config.toml
d_model = 192
d_mlp = 768
vocab_size = 1006
parallel_block = false
extras = ["capped logits"]
init = "normal"
init_std_down = 0.00555
lr = 0.0184
beta1 = 0.95
warmup_steps = 91
decay_shape = "linear"
train_tokens = 213300000
MLP neurons of a small language model. Each row is named by its layer, matrix (up: input weights) and neuron, and shows model dimensions 96-191. Each number is 500 + 25 x the weight over its row's rms, rounded and kept within 0 to 999. Numbers have three digits each.
After each neuron's rows, "fires on" lists the tokens most often at its 100 highest values on Wikipedia text that the model never trained on. A number after a token or word is its count.

L3.up429:499510515466479531513480486491521500448473521544496521485495540491545513517521558490481486460529494479496540515474517530516515552497540537471507545492506504489509472552526462514504499510444506480534457516486457557486498511502511522491495515496525456515500472496537500479507497548489474503
fires on: " work" 37, "ain" 13, "ition" 10, "ock" 7, " play" 7, "on" 5

L3.up597:508563509504534519464488513510477471499487486495522503508492493497469445485462511519464494498471521510505481462518525501527502508482536464501520523498511526500486466516527508540498523440489496464503510521481468491508540470509507502521475511500496566452486456511548497434505515507516498498
fires on: " re" 46, "re" 18, "ro" 18, "r" 8, "e" 6

L3.up203:491470480486490530441499502475507487505538526464488506550489563531514471522502513503530486478529481519516529485500558448493517483483515498500524521542481529483486492432486519488540520518514460497505485503483504506531537511479529515492470546508466463522476493493479507524530506509453511525
fires on: "an" 27, "al" 23, "ong" 14, "ation" 11, "am" 6

L3.up35:494489505466443493532531535514486494541503505497522533481509502479490504523494540495535481488546508449526507466527537470493502495545499491491514493508492511505525503477497495539515482484507494473489564492502469513564532500488477469494502486484496503529474494516485504535501487498497508524
fires on: " E" 40, "t" 19, "d" 12, "E" 4, "te" 4

L3.up145:474511485541504503517516515502483564481487489516466502475500468492519536503534531541473526473504552543514483486497486536472446492526495464505499508539510450539471525501514497551490518549483513477507514543488488458484498474441512466490517516477535487512491507514459487480505478539463510546
fires on: "." 20, "ary" 11, "iss" 10, "1" 9, "ass" 8, "ed" 8

L3.up549:465525511452484520488446518492500527523480454484516463510476463501482498520483542526468501479536550549475491499536507502495475526472477545465475456533477520498479478459502480540496488480493514484488492458489478561519505494504518519502496480473499472521513539528500551467502486529553516510
fires on: " and" 26, "y" 12, ";" 10, " |" 9, " or" 9

L3.up13:487460514516500513513504515527530477521513530541495468521490487515441508462503520527486514500527486491529498470485511515496515498523497470478513496513493542516503445500527505501483544515502508506495473494463453489513469533524526479530549492515476514520535478488470462502453489466449564478
fires on: " off" 41, " out" 30, " part" 14, "red" 4, " up" 4

L3.up417:500531490512483539481488514497481488518522498504511532500514481465511506447467491493531538467531521471540471475562483533496475541490490524467499482463490468467502496455520509455463509527497494509503512483469476517524536509502509517524527501513505500481499482455493514523478530479511500484
fires on: " f" 27, "f" 18, "um" 16, "ab" 11, "l" 9, "ore" 6

L3.up274:539540518526495455494500531479519511500522516460458485498478510503512513435528539485452498523522493542504514476494490515505470507502504517494514488500500543507490476506515497477497480482433494504471487507487539496524550480503519519509516539460480485539476486483553494499499500510474473506
fires on: " c" 31, "ost" 19, " C" 15, " of" 9, "ision" 8, "ab" 6

L3.up231:557496499494512540507499479509473532478493496537563508480494471540500512486475510488540516531510515518479465524534493503501527496511473483497514477484509530524508475495453502452500549556455536495466480500500489467508496499520523517503509469493528477486565485466454473547510492534479515485
fires on: " f" 61, " e" 12, "f" 11, "E" 5, " F" 5

L3.up689:510514520515514511509476501528527500473473489512530508521435465483478480485486551513490509492479526486510526455487479477557513502472556511464527496524511494555495530494484517486474484529512519477523509453487481477501533485538489465488564503506470511457510511492513482485495524544495442522
fires on: "er" 21, " " 19, "1" 12, "9" 11, "2" 10, "s" 9

L3.up293:513528479514528530487514463488497481490469499499490523505534491489481558477481490539481494494509495483514539535480496545501519547504517486508490505484493473514556457484511483494521496515541516476473488484512516432505459519554490522479458529500534473516514486474503547515536514485530488513
fires on: "os" 49, "ed" 27, "io" 7, "d" 4

L3.up492:527514527467531498475522522508463487506509426502524500489539472514479542512466484518545544468498504509533465517515486518493510517492496536456498521475490441503523476509501496518495524533507471491474529448500499505469487482490498432535513478470492524512437496485467472516515506500473471511
fires on: "id" 16, "e" 15, "-" 14, "ac" 10, "on" 9, "ult" 6

L3.up719:496479471473503519537476514465449538488509468458510513478493515519524515488532533492474494514504508499476503513498517452472500502521497508511482491525458492489519464480532515478514566510468463516483471484522499499534515454486512460519489525550533523537463524502504468502485491523556476458
fires on: "u" 35, "c" 28, "ac" 12, "ir" 4

L3.up563:481491510467478483507462459476482520528515516497508505534477527510517484535546463494488556518477491520490489536449497447550534506463500488500485496520490511499514418488498477522525506520483548516494525544488497455518497481476488526499498469471537495502520478447524501483456482545532506506
fires on: "y" 38, "orn" 13, "ly" 11, "N" 5, "ely" 4

L3.up566:499530521516500497534494485538516501451494492528509485471492474530510552476472514489509485504456463509476537554517504492524508533480534491504491466547518474495514502515467516494496495508535512466532449518478510517489492506477495484505511484500488508481457493498524489457537482467503507512
fires on: "ec" 23, " rec" 12, "es" 12, "ar" 8, " res" 6, " of" 6

L3.up190:445465459423503523499467492494538505525513464525510481524517485476526502547525488515488493515487509473526467482453524469487500467487510472511483509477476499517524440521499480540497505548499501500479493512536510503524523517516496518532513469505517509460497490497517492528481513533513475515
fires on: "ly" 30, "ame" 17, " also" 12, "ted" 9, "ely" 6, " de" 5

L3.up717:503519499469489547536492549491521501498541476499531484471538497506476483513499515503490532468457531464496502528543545501517510478510460526451505494524506468505460492487505510528490495526520526532529486489474504497503504481524506478477508496473512549525515481456467497523473517508526527478
fires on: "o" 15, "op" 15, "od" 15, "ade" 7, "h" 7

L3.up320:502504531514490534512508500503513432494502534472455500509522506516506519464467496467498504520505458501497510523473535493510540541507500509500472519518474552492467454522479500495466544459492501510490484516519495463520511525473526481462500508492538460487473477508550498500493511482478484490
fires on: "le" 38, "ur" 17, "u" 9, "igh" 5

L3.up752:552494491479469505490494503513499496510496464498504534503503512522521519526478493512541525515447476477486506541493529467488476534476462516468532512531486486497475502505515485543497486435480480533510470495493448479529557459473512523532518498470511483472526503533520513526472521485466498468
fires on: "or" 37, "re" 12, "c" 12, "1" 7, "ap" 6

L3.up556:492520474485512490500486464472522551447553501521462544501543504496509507512501495478491499487492483506478483488468510482502549516504521479496507461507501505481553533477530501497478457519494485540502482528485454501514447529532527505512483490532506499464462479467479486543529459488486502482
fires on: "e" 19, "es" 11, " to" 8, "ed" 7, "d" 7, "s" 6

L3.up290:501500528503495517455507509506539534497481498515506558493511495469461577478517440500510491472517427495524552516510527489515528497462477481471495531524478518515447499490487538482481480528516443484443514529517507482514457487551523505516454523511527497504486468486495496532501473507477467506
fires on: "d" 49, "ig" 28, "im" 5

L3.up662:503487475501512479544532510530526482519455559523494484530495487543497543518523532479477507535463529513511470503466566560488532555514494514505486458520488492476511455536515490441468500484522490495450520475513494509489504488488506525502489552478505491482497502506520541445537495498485516526
fires on: "ith" 13, "s" 11, "ity" 11, "ah" 7, "ite" 7, "ond" 7

L3.up205:542470539510503467488516503470520493509515491458533458535517502490500492500463499511497492518511522493480519484514468494484509486498517484529496506502501504510469508543484515527493525507443501537440497510536477506490534509536449465499503488500497511535521529484492516521472479503516476524
fires on: "ast" 22, "and" 17, "ad" 9, "n" 8, "at" 7

L3.up637:528486496520484516501515482470536526540542469515514494500522484527541498456532491524539449518505514508485507511544431518509504501464443510493480521491506544545512485497489492497492504427509542513485481476518492532498529508510492514435506474518548512490519487489502484519487466420510566509
fires on: "," 66, " and" 13, "f" 7, "if" 4

L3.up171:468535481512483517516477546499475487469539499500495467489485476487495495537475501505450546482497496491509482512561483506557544495521474509493522509522486492457500528522521503525508510475448519521470494494485545530478502501498539496489483548484493492494489527500479496458523497466531511514
fires on: " dis" 21, "-" 19, "is" 16, "c" 14, "ro" 11, " pro" 11

L3.up317:483451531494494483491523483447493506504475513475505496492471502503525517499516465493496492470501513449500506480503491528511517495483484479485468461451504499480493470523478528483504497500473509506516476464495463495523535503519493503407477507506492537463500541501516500509560501476487550449
fires on: " |\n" 31, " of" 19, "," 18, "ut" 12, " n" 5